config.toml
d_model = 192
vocab_size = 8192
norm_place = "pre"
attn_scale = 0.125
init_std_qkv = 0.0236
init_std_o = 0.00348
init_std_down = 0.00348
optimizer = "adamw"
beta2 = 0.98
grad_clip = 2.0
final_lr_fraction = 0.0
batch_tokens = 131072
steps = 5560
dataset = "wikipedia_en"
MLP neurons of a small language model. Each row is named by its layer, matrix (up: input weights) and neuron, and shows model dimensions 0-191. Each number is 128 + 32 x the weight over its row's rms, rounded and kept within 0 to 255. Numbers have three digits each.
After each neuron's rows, "fires on" lists the tokens most often at its 100 highest values on Wikipedia text that the model never trained on.

L6.up490:123136122111186132124151062044126105117120061129099110049137112148059029158105180161110145094100099119173179153094130158133134137103039084112124150122108195166088115143148175140092120132123083149189172158171120150119079126215135122090129089181128118129102112133115103084153154096127093129111097056160118128155075145098133122137097117075134100152100129093088123093085217126121155149120069121109153111128140076166117127122149077140107098113123097125140106102159096077156162138072113126158160110072132100159134167149158106097113136130113095174144121130141125152107128123134087135
fires on: "'", "ed", ";", " Ja", " pitch", " on"

L12.up747:028129099111144103138173119155124121151147094113134083084128081124148138177092138155161147070148119112129098132164103117151126109121129110082160160120161132135064140185139119091168116137207082165123060124163147160131141096165114172153087164184148112124152161076124128145211065140189105132109187082123125163127174108150183181140129111172096190139091150113088162127135123134190140142090096133110093108162064122126179123131100142143120180131122152085157056102114167085062137118094147084151108147095141144105137092165139128135125190111150087182139126095137077103164157157140144135
fires on: " |", "os", "ub", "-", "ul"

L14.up164:112137185185116166147172131180088081132147138060077119132085035116108142094120149111206059134132135092146188130107093186140075158145133163078123130110179114152100112130137109143173112103127129120112123120143114101130174106136156161091156182115074115111153131133123138174196124113099124129108105074140091090078159165116119161152125106184184156124082149126132159158113083148067105140076128118172147092130132135148135147147100116132137134099079134101135141164096105119052154101150148107100147115131179113166198157123096146136140158040098124207145114146170081162114159134121103066
fires on: "-", " arr", " not", " to", " of", " w"

L7.up389:041153076153224151079101088120121146112114168129152138120114118075120167137119173094110121080152104129174131147086119146080129154128161159034128114118124121136104056112103134170100115137140122090127103086085145152162140138083131153132177171102152163144115142128167123136159113093142154126075140154107115139142120140149119096167173156111060061127074182153068156189163120102098131154160066144135115150108125136191082147151101119114132069173106135109107135093165107182127109122183087166145129165117097143126150081179184114096141148142123209147103144182135132152093117202124115106
fires on: " them", " students", " girls", " parents", " master", " children"

L12.up456:120119126060216115181119104162161123169133092151132122107148160186093121114166097153099116110147153080168127148120139130119111149154152123142108137102123108160216138070174106133153134151151065107116177150115119141127162123161139133144129166114140117085100086112107170194180112116199173122155139154169123110113139131106098192075115132124142122136108078099134111154109162105136129150171075112045135168109085115143209101115146093148161126157096042121140141168122156147224132103152106118114140068136127162124111170101112100078185127148086068097091108096163127188122165079130100115
fires on: "k", "ing", "ke", "ge", "ping", " Has"

L9.up313:096089133151096100149132130117172163099102060062113100131148198154138092097092148124148157109143084133118149142104079108111143124147186155143164102184143144101112156128123136080106200080155106185128148088143130117094133055112169134149107223107143113167148166140135084132139143088153137081126138113140080154117091131191157104082159127170100131179114129159152131132148142102079100100125139164097103100132093120095116122220112161082051162160125167142110103122185130169140128170110077045118093167136152125167109152110148101086113101064114092183148129076140116128058138136140133148
fires on: " \"", "the", "=", " en", ":"

L14.up93:149145123144168137156118156145098159107144114112092130107236089134102152155120126135143132128195106157189228156103133135151098121118129157136137120099099168188221140128121106123122106165120110133200128126144150120092141084112140166131110151086141098074089133079086088157139069122122149161096151078124129168116218160126125128148119141107156104142128091150202155185128126097155079100110137124173119144123075117096103139130092100179063125170114112127138124111123162084203165177108126082119123126062101115177062141173098163132100109071138144103113077094144174120106133130123095123
fires on: "-", "W", ".", "H", "B", "P"

L13.up186:048083077093142139155132101089174179079126123131193158132135211088201124127126092141095123173170096098114152202137096142115030131116114189092167026076139146143093132142165116134113168187153053150131163140071146175152104113113122082132131110135088141119133090130181172155141128122129098054139135074173095139150142161099155144138117042148114131123147159169148098158111107120128132111131174113117138157167087140114093119166079127129095180105111144118142130162162130147114147121160100114109145123128157176129083144141158130130112133119109100134101083094109086157112154140101158086
fires on: "s", " they", "us", " it", " They", "e"

L5.up242:139128171166133124084153180126059082089120146101144127183170084125109103130152102170220120150142072149172193120131080138155143098062121149154092114130101151210189149168122112100113131052140112179190098127147138122092085171168152103121120117145079087132124116099125159154145086123132122145087123131083106169096158152185134094137119085090132088178133121143125159166109147146124146153111155117127045137097109085104130111199104169157043113152139151131140141150105162120105142115125143030111099091114150115123077144120066135110153151121141175145139096125141073149105153112166104115
fires on: "B", "M", "T", "-", "A", "C"

L13.up674:061112132115130161190117107126137209088162145157135216124121212139116113163108142127078128082141134068142117124128135121111129125127155185068143083134165135142125136072122132178142203139159101120118115118118143105054102075106217150109104144118074117077130125135150110130150120157129168153132162123133106125121097131086152122108115112145132147141127125086156150155150136145054069138163156084076150158115138092036104117147160140138074159114189167115119146142150112117123179139112144119146079134104186154128055160158138136129157100144104094201113130078129107142041172160163125123
fires on: "e", "al"

L9.up723:145085126076153165158167121107139159123128160115054156050114081115166128149064117121097103125136146126123169158158159143117131107121137173150111167046205127143128099094142124117138100162161101193124099155080140118126090114132171144141123151134080151049148134130116117084148106123115168157136125147132058087122115145090094187138157129156131106117130120073146146162146164122102067167074163131096121141124164137144069162192127183102036182166121165119127103117172114139121155153126114166143098145088151149143094123135069116098100051140085194161126132118126159130096176136131073059
fires on: "ion", "ger", "e", "le", "ter", "n"

L11.up562:135158129168143158129107124179136202110114141108117205120121136128143096080055139158146071126181132088128160119110099102087123119118141165124089097093165140136103083135131137177145199133165110156117077108082051175095119130102188159142191174154125118087095146116146151151140144119097167211156157134110138050107098153085096162146153161130104145101150138061123147122165141107090080118132177113185084150129116128107113160116164110101116127175148107122127108100154123130068143098100075112152128162100204132200171117185142185088116154116122138160091068114095138098102138169105130089
fires on: "-", " that", ",", " \"", " a", " un"

L11.up305:129060201147125125171179158148100098099191160141123185083107188129203137169104117148186120167190102186128149131135072114062091142133118144127166147089122135126122096084165119066134139142143105140098130133141153124151116107149192156124074171147044119119127099118123136150115063104135139105151148105163173118131097170096163153060163121107131081135114122133144147142117170116080149110111100141107156141132126131144157123165184131116087155085149138112136155128147017139103117132117123065097079104124128117101150132127114219102164120137167100149105117091118125128060166119212116138
fires on: " and", "ly", "te", " than", " ±", " or"

L13.up23:112082141190156124128078144145152110131127122098140094125191160195133137098141117150206121137146081137175146181102125145108112156094169169095101065129112213226153114134102097168088099113139079076128138092127121116090090129119088152173144153126155099077122177112137098127138079158144136122124161157146108120119135171120165114170070101113121108160127096122133125181130115049140130166116130133167072128165106112120155055125112133112104141106110091132114145098079114125194156108083126131149096102103077133164068216173113119145199166108164150147137126142183086162090120142075150118
fires on: ".", "-"

L3.up331:117095150136194105113131135154177088127139105106109132162111068219150106119076118098097070116142074156138135126123117127173150138109106174108169073196100100110128064173140118157128188123122121147116062110094079120102104163178157144056121121102121118134100162106175152103143166123147124117132127124102148149124162114105127113091119107179121094170101121087134135139150129164108090160148082174137142156105087147179074087165091132120163148147124080112165138111111118132063141093121232192110142142129089115087131160154177135139168170050043098130138148169152151120152159175150084121
fires on: "He", " cr", " he", " mar", " kn", " stra"

L13.up586:094150165167141117191121103168167155099093131122144161153124172212126052153113171130099072123175096106146128141137083173110114197108155167167163091135142155149101088124154124150139167155162162116136063096078119137138175151120075108136108189141097085141106175114209106130200071158200126141108115116123062089109135181123108117101155069211070080108143108091141149140135157099124142095111130082110109130114124108090114157110175131118143145185146136115139122128148149144102137109123147110138111098094113143189091095085129130122168142059116092092115092177132108167125103138192104124
fires on: "w", " it", "d", "-", "ha"

L6.up580:124093082123127160146171150141108116109137143100134132100138141168069143090132153143138137062148150217108139093179113126102170124143172155136118136111123153101111124150127121110120162148124064140115091099090077103120082068132130133122156186110076131110126158104123124080166097131147141095140136124142120178122128130109143108135148146135135134178085073119149116157167161153088060185164132157109089075117087122118167112164155151128077166149098111117120084119156116145100132141109138075153101146134116138155255152147129168104183115144143094211098150035197161125076164155059140087
fires on: " by", ":", " 978", " \"", "-"

L3.up494:110051218132122140093114111115116144088186062172126150108184150115123107227122094119132102077115090095132156141162104146082123105094131178111160107135168133085168120119125100127136177167169105112124164141161110128153151102098128149125129121135145052057138103131141093163111078062118155157181102110159163095122149146130141131153131134078141129158091091134214161178095148179086103098152176162173155154161122108152114122146118143189116178089122052122133164137094109127116163123093136117059130095110151129109174089117124164123121099143124099135142119092179120086111198143181147159
fires on: "2", "ly", " cell", "x", "te"

L5.up377:131086083185136077134158114132143077081150125096115106131186129117109130097103158049133092107134083126121122122152102125152123101125127160191076121157150173122137168196141110111090200109133094160145123087104168125109120082152114142135085196064118124156066200096140150154168083044129166148114151103112198154103145176114209128156144089141118137120117130097168108172145149097132092175189167136099093105125142111103151153111110135142106165176109129102138115075145115189185145079112079072142112118133112150166147127147117126100123211139129111191105156077136094121161134150158135123
fires on: "-", "N", " had", " (", " |", ":"

L11.up384:061096137129096112139102165110173132100112133075149150086156199151103094155153161123155175121155130149186105081097120142116117127108074066145131104159118118117191078157123128115097093157156138117125118130143163170116119135110204109138122140173119070091171112138160114255114105117110153138168183113057144079108089143122109157156157067129143108141127104193178106180163160149100118115111128120082072111076117080148135140175150135172054154131132137113117145091098091174098147130102144157080116114119098145152076078129139173131175153143160142161130147117131080132120115129166152071
fires on: "–", " of", "s"

L9.up349:123118195155070165169128176165175122108051098053095177090136165191095061111139139122126157090111119113188132092109109148116088104134150098118081078153156153128150104103117106123073113171142112120171137148072103141101170115173181124120108141090146120049167107117105169173141077083097207156137163135146133083118137125208170129139132077099170137144132104118164117163158176106123074131160117124142165166145113126133145123116097108054134216149133126104142160116112119135158143120136170085098050148088172118154093159154127167100126133157136094162134133147155101092153144116149111111
fires on: " of", "di", "mi", "hi", "nd", "gi"

L13.up153:090105144128059104194128107090143090146122132107093134115169147168111104122140152121131146149134113171143118091066129150181143131106164077124170116139150175129144125140155137136121115129099105106110121117077123188170108099190149155105151104131207125136164163107130086230143092099138157121074179066086154146141121123134165184102111116157122189150078057181163144150160091113133086134159147161205119141144105120170115183152128164198114135135088184101123080080093117106137126110111143092072123105048121139158086116182128144102107166106094116091116132131105106185106122199142140121
fires on: " the", "ji", " finished", " Ji", "'", "s"

L12.up123:078155194144152105173185144162154135078083089132139155052151152171080102099122135079163111155176118141152134112163145126121107126169122108077094122119124156145126090114171132167107160122169111094127090119080036113093108139102191093128105171111095105069096204135088136094118070160174108153163149166160135148103140108108103141131162146124195126164072139097118127158088114140090078127107152111098077120131154093078135138166167128124091152123133121120134145135152126164096146167097090144126112110150207121225168113152113154085197151071126112165090146105137168111104147126151071116
fires on: "-", "\n\n", " \"", " of"

L12.up258:128129121116155069144097083109133207088146136093179133073125201085149083119155100103100099151143152141160161125125108114121103142089147150157113088100193144143143106134136122119110195105141141089137094127122145125148144088120153166125100167102130139078137140119107147117161082102126200156118101116170087117120147181088152087131165070151134109176172160133093151164157072138103107056153135082103108115151090127074136191164164160116122130184167155127127114094167156129216156185106077072122122176132189154168055163195103094078135110109113158174128109086120141151112131111133150076
fires on: "e", "s", "-", ".", " to", "h"

L14.up709:156154126147133135129114143148133098150147137138135113087172109155131110110110119163173122114125145164124157198141125104150128130116154094124097043082103141166110111128146119103154159110121113148176157055191142107055115102099155126168098148087139131121063168095135065124136094098114157098197142135111058201077142220112175119157133117134144096119168089147162159152112184173148132144095125106139106124156089070090141168140060173092092147158130087115157106152116124129176128121077066119133091159133138186153114196142054079144155171089147144137118139155124146190129111135188113172
fires on: ".", "pl", "-", "ff", "rif"

L6.up765:107121150151179112130162088038135136101141115121174103050160128153098151171104151150145155153126129113157119157106080163136090143077143176119132127126128087175116142104103040136145197169110092144175180097143086117176168154157145133159158084169150147165126116173213139157175166105155132122160138069145182136105121128106142166163131128098175079114070101130139130153114194122104134137143118090147169108125100133163066145141133108146117166128109172189136159058188206134180122097080152118133120115106117125160155122099121084161136125154145081181154081127068136169135125123144089141
fires on: " R", " local", ":", "'", " Ton", "ed"

L13.up404:117112176139135166137195168172105114101133157121132142135135119118120095181119117112137063117182052111121141190144050126099117151166150165116196109168185109123142085106132133127137186173157090150091114096148073104143173088124159116128119195128065108114114178129135116201153133124142152152110101085079117063092100177097129166120141144174157066130074115114170123159138106154132123137107149099162122149089129114151091196155125134118117130099146071132121166152139128140086182125104108160122149140098111143168089113105103179076106170116054069124092113117125154136036186130165133134
fires on: "-", " a", " not", " an", " it", " him"

L11.up68:130111117133179144122103165156179107188180107081089105110142117107132141075137153050105111080144136144201135130184119139141126180103125131068154150210112098117130127166129071114228118143123169144130120096130153163103149135115091114144104116109128048110164161106118077155208071116149116126133141088118158085126172110147159172121123134102132127178131144144094137134121129070124121168125110182104152101122089136104092129141065112109090127099092128081164088098161091156153214140114125113115180116198122123143165112181137159126165126121113046127129155085159107116139187179147130095
fires on: "\n\n", " |", "\n", " Total", "-"